From a checkpoint of a small transformer trained on Wikipedia: 14 layers.
MLP neurons of a small language model. Each row is named by its layer, matrix (up: input weights) and neuron, and shows model dimensions 96-191. Each number is 50 + 15 x the weight over its row's rms, rounded and kept within 0 to 99.
A block is one neuron, or neurons of one layer that tend to fire together. After each block is what it responds to, as a language model described it from the Wikipedia text at the highest values.

L7.up232:54 28 38 55 63 44 59 54 62 54 49 62 53 99 58 52 52 82 28 48 52 64 65 55 34 85 41 40 55 73 55 56 68 39 72 55 49 51 45 44 69 25 76 50 50 70 60 53 08 40 21 61 80 69 54 54 58 52 37 48 61 69 67 59 63 60 37 44 33 49 68 53 55 55 41 30 36 23 50 57 18 38 42 85 43 29 36 47 32 49 09 59 37 28 61 34
L7.up564:34 38 39 00 23 72 51 35 52 55 40 68 37 40 74 30 38 20 59 46 43 60 39 19 39 88 61 73 56 19 51 54 51 44 22 51 59 51 34 71 48 49 29 56 16 30 42 32 51 28 51 38 60 66 39 34 65 47 52 31 58 80 38 28 57 56 51 53 76 50 39 47 47 47 55 43 32 82 30 66 76 41 33 54 39 31 65 68 32 46 40 59 39 59 26 47
L7.up640:51 63 45 44 71 42 43 50 69 27 44 40 68 08 53 47 65 81 50 42 50 32 53 21 42 47 63 51 67 64 40 56 25 55 38 66 44 42 64 70 59 36 60 44 57 48 49 76 65 56 67 37 43 44 48 35 61 45 43 62 78 91 48 39 38 61 13 49 33 53 51 51 67 67 44 45 38 48 67 50 50 48 12 64 11 47 68 19 82 37 45 62 47 46 49 67
L7.up868:57 28 43 67 43 53 57 49 23 70 45 24 55 54 32 52 63 52 34 44 57 57 51 64 73 52 36 29 59 24 62 57 56 27 44 39 57 57 49 49 26 61 49 55 34 48 52 59 55 48 42 53 42 48 57 48 66 51 69 40 46 46 58 64 37 46 63 37 61 50 66 50 53 54 32 37 18 56 77 42 41 47 37 57 40 45 62 46 43 50 34 64 54 57 34 43
L7.up1791:57 57 60 44 53 65 50 48 66 38 40 88 44 56 47 60 70 80 27 42 50 79 49 66 70 54 35 39 58 37 33 42 43 66 54 51 53 57 62 46 31 62 62 46 49 45 65 43 12 78 52 37 52 71 30 34 47 14 59 60 45 42 47 36 20 56 59 63 48 39 28 35 32 41 92 48 24 17 27 43 37 39 54 57 48 38 56 50 50 39 59 35 80 60 45 54
L7.up1894:37 48 43 56 50 39 59 67 44 53 75 53 33 55 60 57 33 36 46 42 32 20 31 68 61 44 41 44 36 40 43 37 42 37 40 46 46 37 57 58 57 61 23 41 69 53 59 47 47 80 40 54 60 70 28 40 43 60 62 66 59 73 57 52 58 23 51 40 63 43 30 27 67 74 54 50 40 48 30 50 41 55 40 74 43 38 56 45 58 65 35 76 56 68 46 38
L7.up1904:58 71 46 18 69 26 48 47 43 38 62 49 53 48 64 52 75 81 50 39 76 92 33 56 42 74 60 38 59 37 42 42 73 35 15 46 42 50 46 30 39 45 57 28 41 71 59 64 33 50 53 26 93 59 57 73 23 43 51 48 74 56 48 43 38 36 47 50 46 18 44 46 55 57 72 50 62 42 32 14 40 51 64 56 27 62 57 39 37 54 22 36 53 31 32 61
L7.up1907:42 56 41 15 47 24 47 80 39 43 40 43 40 40 31 36 55 80 50 34 57 44 60 41 67 39 64 25 57 28 45 68 64 62 30 54 58 12 77 31 55 31 86 48 53 51 52 61 44 55 78 68 58 49 27 35 50 51 33 28 22 57 58 49 61 48 58 71 47 59 60 47 51 35 48 21 29 70 45 40 58 35 38 58 46 50 48 55 51 12 33 38 63 31 51 32
Indefinite article "a"

L7.up146:54 22 73 57 51 57 51 49 15 72 30 10 46 43 46 41 44 29 35 37 67 24 37 43 49 64 30 45 15 52 53 52 49 45 33 40 46 48 72 35 36 08 55 68 48 59 68 49 81 64 48 41 65 42 40 51 65 54 43 31 40 31 36 71 42 57 57 52 42 42 21 78 42 53 44 61 71 25 51 59 56 39 46 70 47 70 66 94 47 29 68 67 57 37 25 29
L7.up272:54 57 53 66 53 58 46 79 32 10 52 46 70 61 43 52 61 50 35 63 46 26 43 50 31 67 31 48 57 75 36 61 56 32 53 67 46 55 61 63 35 37 54 32 42 59 31 55 61 46 30 29 61 60 39 45 14 56 45 45 72 52 51 62 30 50 32 58 44 51 69 66 36 54 45 32 36 41 39 53 52 68 53 72 43 46 64 28 86 32 28 44 78 31 55 73
L7.up623:48 74 79 57 26 55 54 44 68 48 53 56 73 35 08 17 32 67 52 62 71 45 40 73 41 60 36 34 33 66 53 84 54 65 57 43 48 62 21 57 56 48 69 60 40 24 51 63 35 71 30 57 56 43 67 32 68 39 14 33 67 52 52 64 43 45 44 75 49 51 57 49 72 75 61 50 60 24 50 31 48 65 42 50 52 43 69 57 57 38 36 63 53 69 47 51
L7.up855:55 59 74 51 54 85 45 71 37 45 56 10 49 34 38 28 74 46 49 48 52 97 69 96 68 57 56 33 63 57 50 59 44 37 11 61 40 39 82 77 38 28 37 43 31 71 66 55 29 32 46 41 39 49 43 77 40 41 32 50 50 32 67 58 53 27 46 36 38 58 87 56 25 73 24 67 61 31 43 22 62 52 29 43 53 54 61 66 33 51 57 59 18 61 66 61
L7.up1095:51 62 49 64 77 56 77 42 45 56 70 37 52 66 48 43 43 54 46 41 52 37 42 85 35 42 55 51 36 26 56 41 39 44 25 23 45 54 37 68 43 55 66 78 66 49 39 67 67 58 44 58 56 53 34 53 39 46 75 20 48 41 54 66 62 58 82 69 65 64 55 55 65 62 42 26 49 36 27 60 80 16 50 65 43 45 59 61 59 46 56 53 07 63 42 40
L7.up1197:73 30 81 38 47 76 49 37 23 39 46 58 49 22 21 20 57 38 56 68 70 17 67 49 25 42 35 43 75 51 81 55 21 38 06 61 60 49 76 66 60 51 45 62 58 42 41 34 47 57 31 59 37 53 34 49 32 53 35 43 57 39 66 37 51 53 21 50 31 47 57 79 49 41 41 44 70 70 48 32 35 66 44 54 45 55 70 34 56 75 27 60 80 44 38 55
L7.up1820:57 49 66 36 59 48 54 52 65 59 42 42 73 34 34 19 55 45 50 56 61 64 42 56 36 44 44 51 49 50 62 68 43 62 29 44 26 64 71 36 41 61 45 65 51 56 52 50 30 47 46 49 40 56 54 60 63 25 52 35 62 49 50 47 55 32 56 86 29 50 43 59 44 54 18 78 45 51 45 30 47 42 21 86 41 38 58 84 38 49 35 47 28 47 63 54
L7.up2185:48 22 66 80 35 73 50 30 56 53 72 50 51 39 61 30 58 53 31 84 38 45 23 31 49 69 34 78 64 39 55 63 64 44 35 53 34 19 73 79 43 41 60 52 77 41 52 42 50 45 55 61 44 51 67 74 26 39 53 51 55 71 62 35 52 49 55 69 27 35 42 64 28 50 43 58 68 45 52 81 30 24 25 40 30 54 38 58 23 34 42 52 45 43 31 38
Prenominal modifier endings

L5.up717:52 59 02 49 42 37 59 21 50 47 58 61 51 64 35 37 60 41 58 56 42 46 32 53 64 57 66 70 62 55 36 55 75 62 52 60 59 50 46 34 93 20 57 71 49 53 79 39 44 45 52 54 57 71 56 62 59 48 37 62 74 37 43 48 70 42 21 49 49 62 47 45 75 67 52 39 45 75 41 52 51 44 67 51 51 77 54 19 49 79 34 33 47 39 56 38
Indefinite article "a"

L9.up542:56 51 34 62 55 59 49 45 54 59 61 44 51 41 30 52 37 62 44 56 34 56 43 50 54 69 68 33 43 54 70 52 67 46 51 37 40 17 54 58 66 51 68 54 23 74 43 80 55 50 56 43 58 63 44 87 35 41 42 11 87 36 69 42 55 32 63 54 77 62 41 44 49 30 73 53 57 40 61 35 14 50 45 62 62 31 55 76 42 36 70 43 27 46 38 51
L9.up665:52 31 55 73 61 39 51 54 69 35 63 33 35 39 66 49 72 34 31 35 31 59 81 80 45 67 61 56 30 71 58 50 54 47 53 67 43 34 52 70 22 26 39 33 62 32 60 12 44 69 43 63 29 37 51 45 56 52 38 37 64 60 54 45 50 33 46 52 54 57 56 40 57 42 50 32 41 49 51 05 41 79 29 43 54 72 59 70 50 42 18 35 60 52 54 18
L9.up940:75 31 46 18 83 49 31 42 54 59 51 29 38 54 54 57 68 86 47 45 67 40 24 66 45 55 64 39 56 64 28 41 63 41 11 31 39 55 47 51 64 36 26 69 44 68 56 31 79 55 53 41 38 66 34 75 66 30 65 39 53 29 61 54 47 62 46 61 54 53 29 38 53 53 38 56 45 61 24 55 48 36 51 58 58 54 57 87 28 44 63 75 40 55 45 55
L9.up1115:46 56 35 35 52 58 42 23 39 24 56 61 39 69 72 49 49 37 42 66 42 39 51 39 55 70 37 43 54 47 60 37 65 60 16 21 28 36 56 51 57 53 36 55 57 44 51 28 66 38 70 44 67 25 54 21 46 54 73 48 36 44 55 50 35 51 50 58 41 69 58 46 67 45 73 59 07 50 50 48 66 27 80 75 75 13 32 42 34 48 29 58 53 28 30 17
L9.up1192:66 73 51 69 29 58 31 57 53 41 80 54 68 36 63 38 42 71 56 33 52 40 45 63 36 48 47 47 71 47 50 64 60 16 83 49 70 41 53 43 47 35 40 58 27 44 45 68 34 41 42 63 70 65 26 49 44 76 55 46 73 47 59 75 48 48 73 79 73 48 31 34 41 57 60 45 46 32 52 60 38 46 66 74 69 58 44 63 43 53 39 62 44 42 50 36
L9.up1317:37 77 70 49 34 47 66 51 25 68 59 42 50 79 77 76 47 78 48 37 53 25 47 34 36 57 52 54 51 68 55 60 39 60 54 62 63 49 74 59 52 55 66 41 52 53 54 46 28 53 29 71 69 60 57 40 75 45 49 40 33 58 43 47 15 53 29 64 57 50 34 61 46 44 50 29 66 45 53 54 55 13 45 79 28 30 63 49 36 63 76 47 40 25 49 45
L9.up1638:35 70 50 68 57 54 27 44 55 07 70 61 63 50 51 56 50 39 40 43 90 63 66 79 49 40 49 33 23 46 72 19 42 47 43 49 37 73 67 37 53 57 45 66 38 46 58 73 62 32 47 67 57 53 53 60 38 47 39 36 68 47 79 69 57 55 48 81 38 55 61 47 25 44 52 66 45 37 80 50 76 45 61 45 69 56 92 23 24 75 53 78 42 51 65 33
L9.up2053:75 78 46 72 25 50 54 63 60 19 56 43 57 44 61 43 54 75 54 58 48 48 35 45 54 61 55 36 51 64 45 34 31 48 08 48 50 54 79 24 57 15 43 37 66 67 13 39 46 33 31 60 56 37 62 44 62 62 36 66 74 37 52 74 41 45 43 51 49 26 52 56 45 49 55 57 48 43 73 32 47 56 74 65 18 73 61 54 31 43 55 66 50 35 42 45
Adjectives after articles

L9.up235:53 33 38 76 67 51 81 45 39 59 75 57 55 23 26 75 58 26 22 57 23 67 16 33 31 72 38 35 56 46 64 47 54 70 46 46 69 46 63 25 29 29 42 38 55 21 66 41 67 40 34 47 45 60 55 72 55 27 40 37 33 54 36 41 63 50 47 46 32 65 53 33 64 54 50 44 76 57 49 40 62 39 45 59 77 16 60 40 42 56 52 46 67 28 48 38
L9.up253:69 52 36 41 62 53 41 39 48 23 48 59 66 61 71 62 50 30 22 79 41 63 51 33 57 55 45 77 30 64 80 40 39 37 62 54 45 45 46 58 63 56 49 73 42 48 44 32 33 33 69 28 59 50 60 66 46 15 73 35 48 53 51 70 53 45 48 32 59 59 78 41 64 71 76 53 53 29 31 49 78 50 49 55 34 75 33 22 67 66 71 66 60 44 66 58
L9.up864:54 38 62 32 25 37 84 57 52 52 42 50 55 71 41 34 55 26 30 42 50 56 74 44 51 78 26 43 49 47 45 30 31 44 65 40 79 44 71 38 53 46 56 65 55 60 65 45 34 51 60 68 46 09 19 38 71 47 48 52 53 46 30 36 61 39 66 63 55 66 76 40 49 50 57 74 41 50 53 45 59 46 44 59 31 16 74 57 36 43 50 17 56 56 47 46
L9.up1306:46 59 20 61 62 63 26 36 45 68 44 69 62 50 52 58 58 51 36 26 59 38 70 64 48 73 71 20 64 33 56 63 55 56 49 63 71 38 49 41 67 56 28 54 10 42 47 53 53 42 37 49 60 63 42 48 77 42 55 27 54 44 63 59 35 38 43 36 56 55 62 67 04 70 79 48 66 59 34 36 58 41 54 54 58 36 33 37 66 71 36 70 72 40 45 67
L9.up1661:47 75 61 51 62 55 31 31 66 71 67 25 24 76 33 41 52 61 52 55 48 58 63 72 68 65 35 50 57 38 70 52 85 51 80 41 34 41 54 59 49 86 38 62 30 77 66 54 20 59 43 49 42 23 67 57 50 21 35 38 56 75 45 48 34 66 26 28 52 40 58 40 40 38 44 42 55 48 66 49 48 31 60 62 25 36 48 39 40 94 40 37 58 68 32 70
L9.up1797:30 34 10 55 38 56 54 55 47 40 47 59 52 63 19 60 37 57 55 50 55 66 65 67 35 42 35 43 63 40 64 50 50 60 34 56 43 45 66 27 34 37 63 52 37 57 40 31 70 32 67 31 45 54 71 16 62 33 54 46 58 55 71 60 20 47 36 63 33 46 40 70 34 41 55 66 26 63 66 43 61 54 24 44 31 49 64 58 55 76 48 32 78 19 52 67
L9.up2239:34 76 46 64 47 40 36 57 40 41 49 57 29 45 59 43 61 81 44 79 67 37 35 57 56 68 19 50 64 25 31 38 20 62 54 69 50 35 59 55 64 44 75 34 34 35 59 54 26 25 44 56 49 42 20 45 56 60 69 30 92 55 76 63 59 52 47 56 08 49 56 53 47 74 68 44 78 38 27 40 42 49 44 50 23 29 45 28 70 78 44 45 52 46 45 45
L9.up2414:83 57 61 46 47 51 34 47 40 38 47 50 49 40 55 62 57 67 33 87 37 63 66 49 38 56 33 55 49 46 63 63 54 35 46 63 36 37 50 45 38 43 64 68 37 76 62 50 38 35 27 48 60 41 47 61 64 44 63 19 50 67 47 78 49 45 66 45 37 51 56 68 42 33 41 68 47 52 37 38 37 62 54 34 47 58 87 33 79 60 52 58 51 54 48 55
Indefinite article "a"

L5.up614:32 47 48 28 45 36 52 38 46 43 70 37 68 58 50 63 45 28 43 45 25 53 52 48 55 61 57 49 75 43 42 39 48 55 42 50 45 35 56 73 47 49 33 68 82 54 52 28 52 35 75 30 55 64 64 77 53 28 59 41 62 48 47 36 61 28 34 28 38 46 21 30 44 68 08 65 49 46 46 48 70 24 47 57 52 52 48 48 57 33 43 53 42 54 27 50
Surname-ending word pieces

L9.up28:44 56 56 66 55 50 50 34 68 80 37 59 52 48 29 65 28 50 37 47 68 61 58 64 58 48 75 62 47 63 38 51 33 32 41 42 75 51 60 41 43 57 38 86 40 36 42 50 51 62 30 48 70 60 52 77 51 27 45 55 54 29 40 43 54 51 50 40 35 37 41 48 46 14 39 18 60 44 55 77 59 42 57 68 49 57 62 77 31 57 44 32 64 46 51 50
L9.up303:38 79 30 26 57 41 53 53 67 55 34 55 83 61 24 62 43 59 54 36 44 40 30 57 24 63 59 52 55 59 62 77 44 64 39 47 52 41 32 50 38 53 47 78 51 26 40 35 35 57 48 39 57 72 53 59 42 29 52 55 65 60 45 22 67 39 47 51 43 48 46 46 43 44 47 35 70 74 52 51 66 72 73 63 58 62 72 49 50 33 38 43 60 57 42 39
L9.up338:68 27 57 55 53 36 64 44 46 79 48 60 31 55 64 27 68 36 52 71 42 46 50 40 46 54 64 13 48 58 65 56 32 60 53 42 51 54 60 78 40 50 55 33 55 49 38 78 65 59 60 44 64 46 12 43 66 72 41 75 27 45 68 54 65 49 59 73 26 57 81 52 54 42 59 15 43 67 29 60 57 67 42 41 48 35 61 36 67 47 56 52 61 52 57 28
L9.up464:56 38 52 67 53 38 62 38 40 57 46 56 53 70 12 43 62 32 62 46 61 65 44 68 44 50 43 36 46 72 24 66 59 53 59 58 54 52 62 25 54 62 66 71 79 42 45 36 39 68 24 73 56 56 44 32 49 50 71 70 32 47 65 20 32 65 59 37 63 48 57 57 49 66 65 44 48 59 35 44 36 76 51 53 73 40 71 57 47 40 63 61 88 54 49 60
L9.up572:49 52 56 51 47 58 65 63 59 48 37 39 57 59 76 36 36 49 29 52 43 49 54 62 43 53 77 71 42 44 12 50 60 62 49 70 52 51 47 67 47 61 52 58 14 37 48 51 63 41 60 65 59 49 13 51 53 38 76 45 38 48 53 25 50 66 81 28 61 24 69 53 64 47 48 09 61 44 37 38 74 60 70 85 76 76 63 51 33 65 53 61 47 38 42 61
L9.up654:46 63 00 49 63 30 58 53 36 76 35 55 51 14 41 34 28 56 73 59 42 24 59 53 48 66 49 46 76 56 65 48 63 80 65 52 40 55 36 21 38 51 23 88 43 57 21 54 58 76 53 40 37 56 71 73 28 37 64 43 38 48 57 36 50 45 50 29 05 68 61 51 11 38 41 25 62 55 57 51 47 62 69 56 52 69 83 49 60 42 19 46 52 40 56 00
L9.up705:43 57 37 64 54 38 57 51 32 90 36 51 50 66 27 45 59 67 65 22 74 60 16 72 55 54 38 68 51 69 47 67 56 48 56 42 69 43 42 64 70 28 59 74 59 43 30 29 38 71 28 23 64 27 44 73 57 57 56 54 61 62 24 18 59 63 89 58 50 43 70 54 38 41 40 33 26 49 41 57 51 48 57 67 30 39 67 42 24 47 60 71 55 64 44 52
L9.up2057:63 35 35 83 69 43 56 48 42 77 39 47 21 58 27 40 64 39 69 71 49 38 46 47 30 45 75 23 74 55 48 39 46 64 62 36 45 43 38 42 62 50 62 78 47 00 57 78 68 39 35 58 43 35 39 59 63 36 53 63 31 67 52 70 63 45 47 34 55 63 50 58 52 38 60 18 51 68 78 49 66 50 24 39 58 73 59 64 25 41 48 38 44 56 68 24
Bare-verb predictor slot

L7.up863:47 44 48 65 50 50 58 46 07 44 08 63 13 52 52 21 36 65 45 64 42 64 69 56 40 35 14 43 90 78 44 28 43 57 45 55 63 65 65 42 30 56 42 60 55 70 18 38 57 41 42 57 22 14 49 33 42 48 64 48 43 63 43 39 35 35 42 47 39 81 38 22 24 47 59 55 58 46 56 44 52 38 45 23 74 22 22 65 45 41 45 53 65 61 47 40
L7.up921:63 36 51 63 62 23 44 38 41 66 35 74 30 60 43 28 73 35 48 61 35 36 72 49 40 45 51 39 58 36 47 46 55 16 54 54 27 58 50 63 42 44 74 66 37 46 48 59 56 55 48 34 28 45 58 42 28 38 48 29 27 62 57 95 65 36 41 13 31 74 84 50 43 53 61 54 32 79 76 55 50 51 44 59 67 55 36 38 40 54 33 26 61 52 40 35
L7.up1202:58 67 57 54 57 43 39 54 52 52 14 53 40 44 53 33 71 64 44 47 53 38 37 61 44 37 45 60 52 35 59 52 63 51 44 68 70 54 40 71 43 41 40 62 40 48 25 61 58 66 65 36 39 37 46 42 55 83 48 34 42 79 33 26 27 55 75 39 20 83 42 32 40 64 44 54 35 80 44 54 60 48 35 62 43 39 63 39 60 39 45 43 67 59 49 28
L7.up1333:49 35 67 47 42 61 57 43 58 71 38 44 33 51 66 47 62 65 40 62 43 46 66 40 58 40 35 56 50 31 44 39 81 40 16 65 36 57 20 85 49 52 67 78 37 67 60 41 32 21 51 31 48 80 49 47 46 50 40 56 32 32 44 57 41 47 57 62 52 33 63 27 40 43 39 56 51 83 42 59 49 70 39 62 72 52 49 63 52 62 53 56 56 27 40 76
L7.up1392:59 30 41 59 78 48 39 63 44 43 30 70 24 53 70 60 55 65 79 64 56 40 53 33 39 54 40 32 82 51 68 39 48 42 63 30 38 78 54 62 79 68 43 67 29 48 13 74 79 73 71 54 46 23 30 51 51 51 36 31 45 34 56 67 56 46 36 23 48 93 36 26 28 79 27 44 65 61 48 38 65 44 39 49 65 49 84 52 44 41 46 53 47 31 48 19
L7.up1448:61 61 53 49 56 51 67 76 21 71 53 40 55 52 43 47 59 25 51 58 50 29 66 59 37 71 50 47 65 40 64 44 70 53 62 31 35 54 11 62 56 53 32 93 51 82 28 61 47 40 45 72 44 20 60 81 29 72 43 44 35 51 45 64 48 65 45 17 44 77 55 40 34 56 54 37 56 43 34 67 53 44 35 30 68 79 58 44 44 18 40 55 40 49 55 09
L7.up1635:43 38 49 57 60 30 13 83 38 33 39 30 10 45 59 51 48 62 60 63 56 62 52 73 73 34 40 34 48 42 71 14 50 52 40 52 45 64 48 64 61 46 37 52 54 95 30 71 61 51 80 57 19 62 40 25 56 69 20 54 26 49 69 55 40 42 22 43 55 61 61 44 74 63 23 64 41 23 64 25 53 32 44 35 41 61 59 46 43 61 48 81 48 59 53 43
L7.up1825:41 55 66 43 38 50 30 59 25 30 44 64 27 27 66 34 51 74 37 15 76 56 46 64 44 45 35 49 44 69 79 28 53 39 76 46 56 49 65 24 65 61 17 49 41 34 58 70 53 58 72 29 41 37 41 56 28 77 59 54 57 50 52 49 21 47 46 39 67 67 66 40 50 92 74 44 44 48 56 37 52 71 40 36 57 49 37 52 62 45 57 54 71 19 47 22
Preposition before an activity

L5.up2142:68 47 67 35 50 59 44 37 57 39 61 61 58 73 31 36 94 36 64 91 73 31 66 55 47 52 18 50 55 74 79 55 58 26 39 54 27 56 82 75 58 42 44 57 46 67 53 57 51 35 28 39 82 68 56 46 52 63 23 39 67 28 48 67 80 41 58 59 62 44 42 41 24 37 40 35 53 62 44 41 54 44 46 80 50 48 42 47 53 82 44 48 31 47 37 57
Descriptive adjectives

L9.up267:49 71 63 14 73 64 71 54 39 48 58 55 43 44 34 62 51 34 41 26 44 16 33 49 58 31 57 87 46 29 50 58 21 64 61 76 43 40 43 62 46 70 49 67 53 55 65 43 54 40 53 61 54 55 39 55 70 16 47 68 30 57 47 52 49 32 57 43 62 26 35 30 48 57 58 16 35 48 70 41 48 45 44 66 49 37 25 22 74 47 70 58 31 49 55 86
L9.up660:56 44 48 41 49 48 63 38 39 41 56 52 72 50 29 48 68 45 70 70 37 36 36 60 40 33 46 51 50 29 51 30 26 52 47 63 61 36 72 75 35 62 55 55 40 41 54 29 39 40 56 84 44 18 43 55 59 47 51 43 34 39 24 45 30 38 39 56 41 29 42 65 36 40 34 43 41 48 73 55 67 22 50 68 57 43 44 60 64 46 65 54 57 52 49 76
L9.up1048:49 65 52 49 62 33 67 60 49 37 71 30 56 29 57 41 45 61 67 54 37 51 49 46 27 41 61 53 49 35 54 67 67 46 68 56 29 46 60 72 31 53 51 51 62 40 54 65 38 47 41 86 53 55 54 55 63 33 40 65 39 19 44 51 22 44 68 41 24 70 41 52 35 50 45 48 63 45 28 57 70 41 85 57 62 70 45 42 56 53 68 06 26 61 29 54
L9.up1068:44 54 44 24 44 26 40 42 59 46 37 46 47 44 31 80 80 65 68 55 26 02 41 74 23 47 42 77 16 12 48 38 40 54 61 63 62 69 51 47 25 61 56 43 59 48 46 56 60 52 63 54 63 35 24 77 74 52 36 63 43 37 78 56 70 32 63 50 55 41 50 64 70 77 52 41 47 64 45 40 58 41 70 56 48 65 43 57 70 53 58 61 41 37 59 73
L9.up1149:66 37 52 18 56 47 64 34 45 32 69 75 75 48 36 67 58 55 68 70 44 35 13 57 43 41 59 74 66 58 62 20 39 65 46 48 33 37 75 75 38 61 56 53 36 52 71 68 47 46 50 45 56 40 45 94 40 35 47 45 42 34 57 49 54 24 28 47 16 45 65 61 62 67 57 31 51 26 74 62 61 57 42 96 41 44 68 53 43 56 65 41 47 68 36 43
L9.up1431:41 49 39 52 58 28 55 39 82 59 58 44 50 58 41 73 50 44 45 36 29 25 19 49 29 56 35 61 55 48 75 57 59 48 46 26 52 34 54 22 55 43 61 42 38 52 62 53 39 31 70 59 25 11 37 40 73 39 33 63 46 47 66 42 69 36 63 44 65 35 21 21 62 69 56 27 52 64 57 53 56 66 68 35 45 33 56 81 37 39 53 23 39 35 53 60
L9.up1829:47 55 37 36 41 23 62 53 55 46 67 76 48 54 64 53 47 31 46 50 68 42 45 44 53 33 27 36 25 37 53 47 53 48 62 57 67 50 29 68 38 57 58 55 33 28 64 51 55 16 89 72 42 23 50 49 57 40 44 57 59 61 32 42 64 63 39 56 49 52 50 32 54 58 57 44 51 57 30 09 62 75 44 58 63 48 38 45 53 53 37 36 36 45 42 75
L9.up2032:61 80 50 39 73 34 55 48 39 39 25 69 40 44 57 80 50 44 78 48 29 24 41 88 38 53 64 72 65 30 73 43 50 55 51 75 43 52 54 43 56 55 37 58 49 45 60 62 38 70 68 75 25 48 55 40 69 37 54 41 13 15 65 43 28 56 57 22 62 65 33 60 36 63 44 75 21 47 50 55 43 34 58 69 34 40 49 43 40 58 55 57 30 35 62 70
Surname completion

L7.up137:57 67 47 52 45 44 48 66 60 39 55 50 70 48 18 27 46 49 52 57 75 53 61 86 37 55 31 53 51 64 51 94 61 30 28 49 47 73 41 76 41 13 50 79 33 27 47 46 68 36 62 41 38 43 27 49 24 23 54 38 57 45 57 54 51 28 61 55 59 61 50 72 21 38 08 47 64 47 44 38 55 38 28 55 46 34 39 43 42 45 30 61 35 54 46 43
L7.up216:63 39 69 67 55 71 45 56 62 32 60 33 30 58 35 45 63 35 13 56 26 22 49 81 64 60 73 05 23 62 45 56 49 41 60 45 61 20 65 62 40 41 48 35 37 47 28 34 22 36 43 76 64 46 60 42 75 96 43 37 31 39 48 15 29 59 57 58 47 54 55 69 37 53 71 63 38 71 29 35 45 45 48 45 92 56 65 27 60 32 50 54 56 57 28 71
L7.up492:53 45 59 20 75 65 58 36 48 67 69 71 56 58 39 43 42 52 53 71 85 64 59 66 56 40 47 48 30 51 64 44 53 42 46 55 34 89 79 73 82 67 62 43 36 39 53 47 32 55 25 40 54 31 40 67 54 55 17 27 39 49 71 56 39 38 47 42 43 51 68 74 29 40 40 55 67 58 69 39 41 41 71 56 50 32 64 53 45 36 22 46 71 56 45 64
L7.up565:37 70 63 28 57 48 54 58 61 38 50 38 38 25 35 33 20 41 33 41 55 33 41 55 17 50 52 45 53 49 24 42 59 34 37 14 49 43 68 58 69 71 65 34 57 42 50 32 78 57 47 56 45 65 59 39 45 69 48 41 41 42 45 33 95 33 51 25 55 50 55 74 35 41 60 87 65 51 52 62 69 11 29 59 62 71 48 58 51 37 31 49 36 76 48 40
L7.up1093:35 58 77 36 38 14 28 34 46 45 66 61 50 59 47 74 50 53 39 50 72 39 47 60 35 43 48 27 52 57 54 36 27 46 62 47 66 38 77 70 67 75 39 69 73 42 59 62 59 65 39 58 15 64 57 63 41 85 73 73 53 49 43 26 37 43 51 28 70 70 54 91 37 40 61 29 51 78 54 35 48 46 20 29 51 83 18 48 28 64 46 74 24 67 48 72
L7.up1351:54 57 43 65 41 40 55 81 58 50 43 75 40 41 67 34 32 48 41 29 48 17 38 48 39 45 68 57 48 71 43 38 57 32 41 77 68 39 25 66 39 69 57 72 32 52 67 27 68 36 56 35 44 45 72 63 39 53 49 54 30 69 57 23 60 32 48 31 60 44 52 51 62 34 83 04 42 50 52 06 61 53 52 56 68 32 42 51 59 71 55 58 57 45 55 50
L7.up1389:45 64 75 37 51 70 47 33 48 63 61 45 68 46 50 56 44 29 33 52 63 73 48 64 44 53 56 56 65 46 56 48 67 35 53 21 31 45 53 51 67 37 61 86 33 42 44 44 43 37 31 43 83 48 21 39 32 52 64 37 42 48 34 71 23 43 58 53 72 42 46 57 60 53 35 55 72 72 58 77 79 71 46 61 67 36 61 60 54 44 41 63 36 50 66 33
L7.up2559:43 78 58 12 65 57 32 55 47 49 48 57 41 44 53 63 47 44 53 34 33 27 39 65 28 27 59 79 53 30 54 51 45 69 58 55 59 48 73 51 50 56 63 76 37 63 60 75 55 37 77 71 39 55 35 48 53 39 48 71 37 43 37 12 46 52 46 56 47 69 47 58 65 43 48 46 39 47 49 51 50 45 44 54 71 32 33 61 43 41 69 47 52 05 46 68
Name-completing word pieces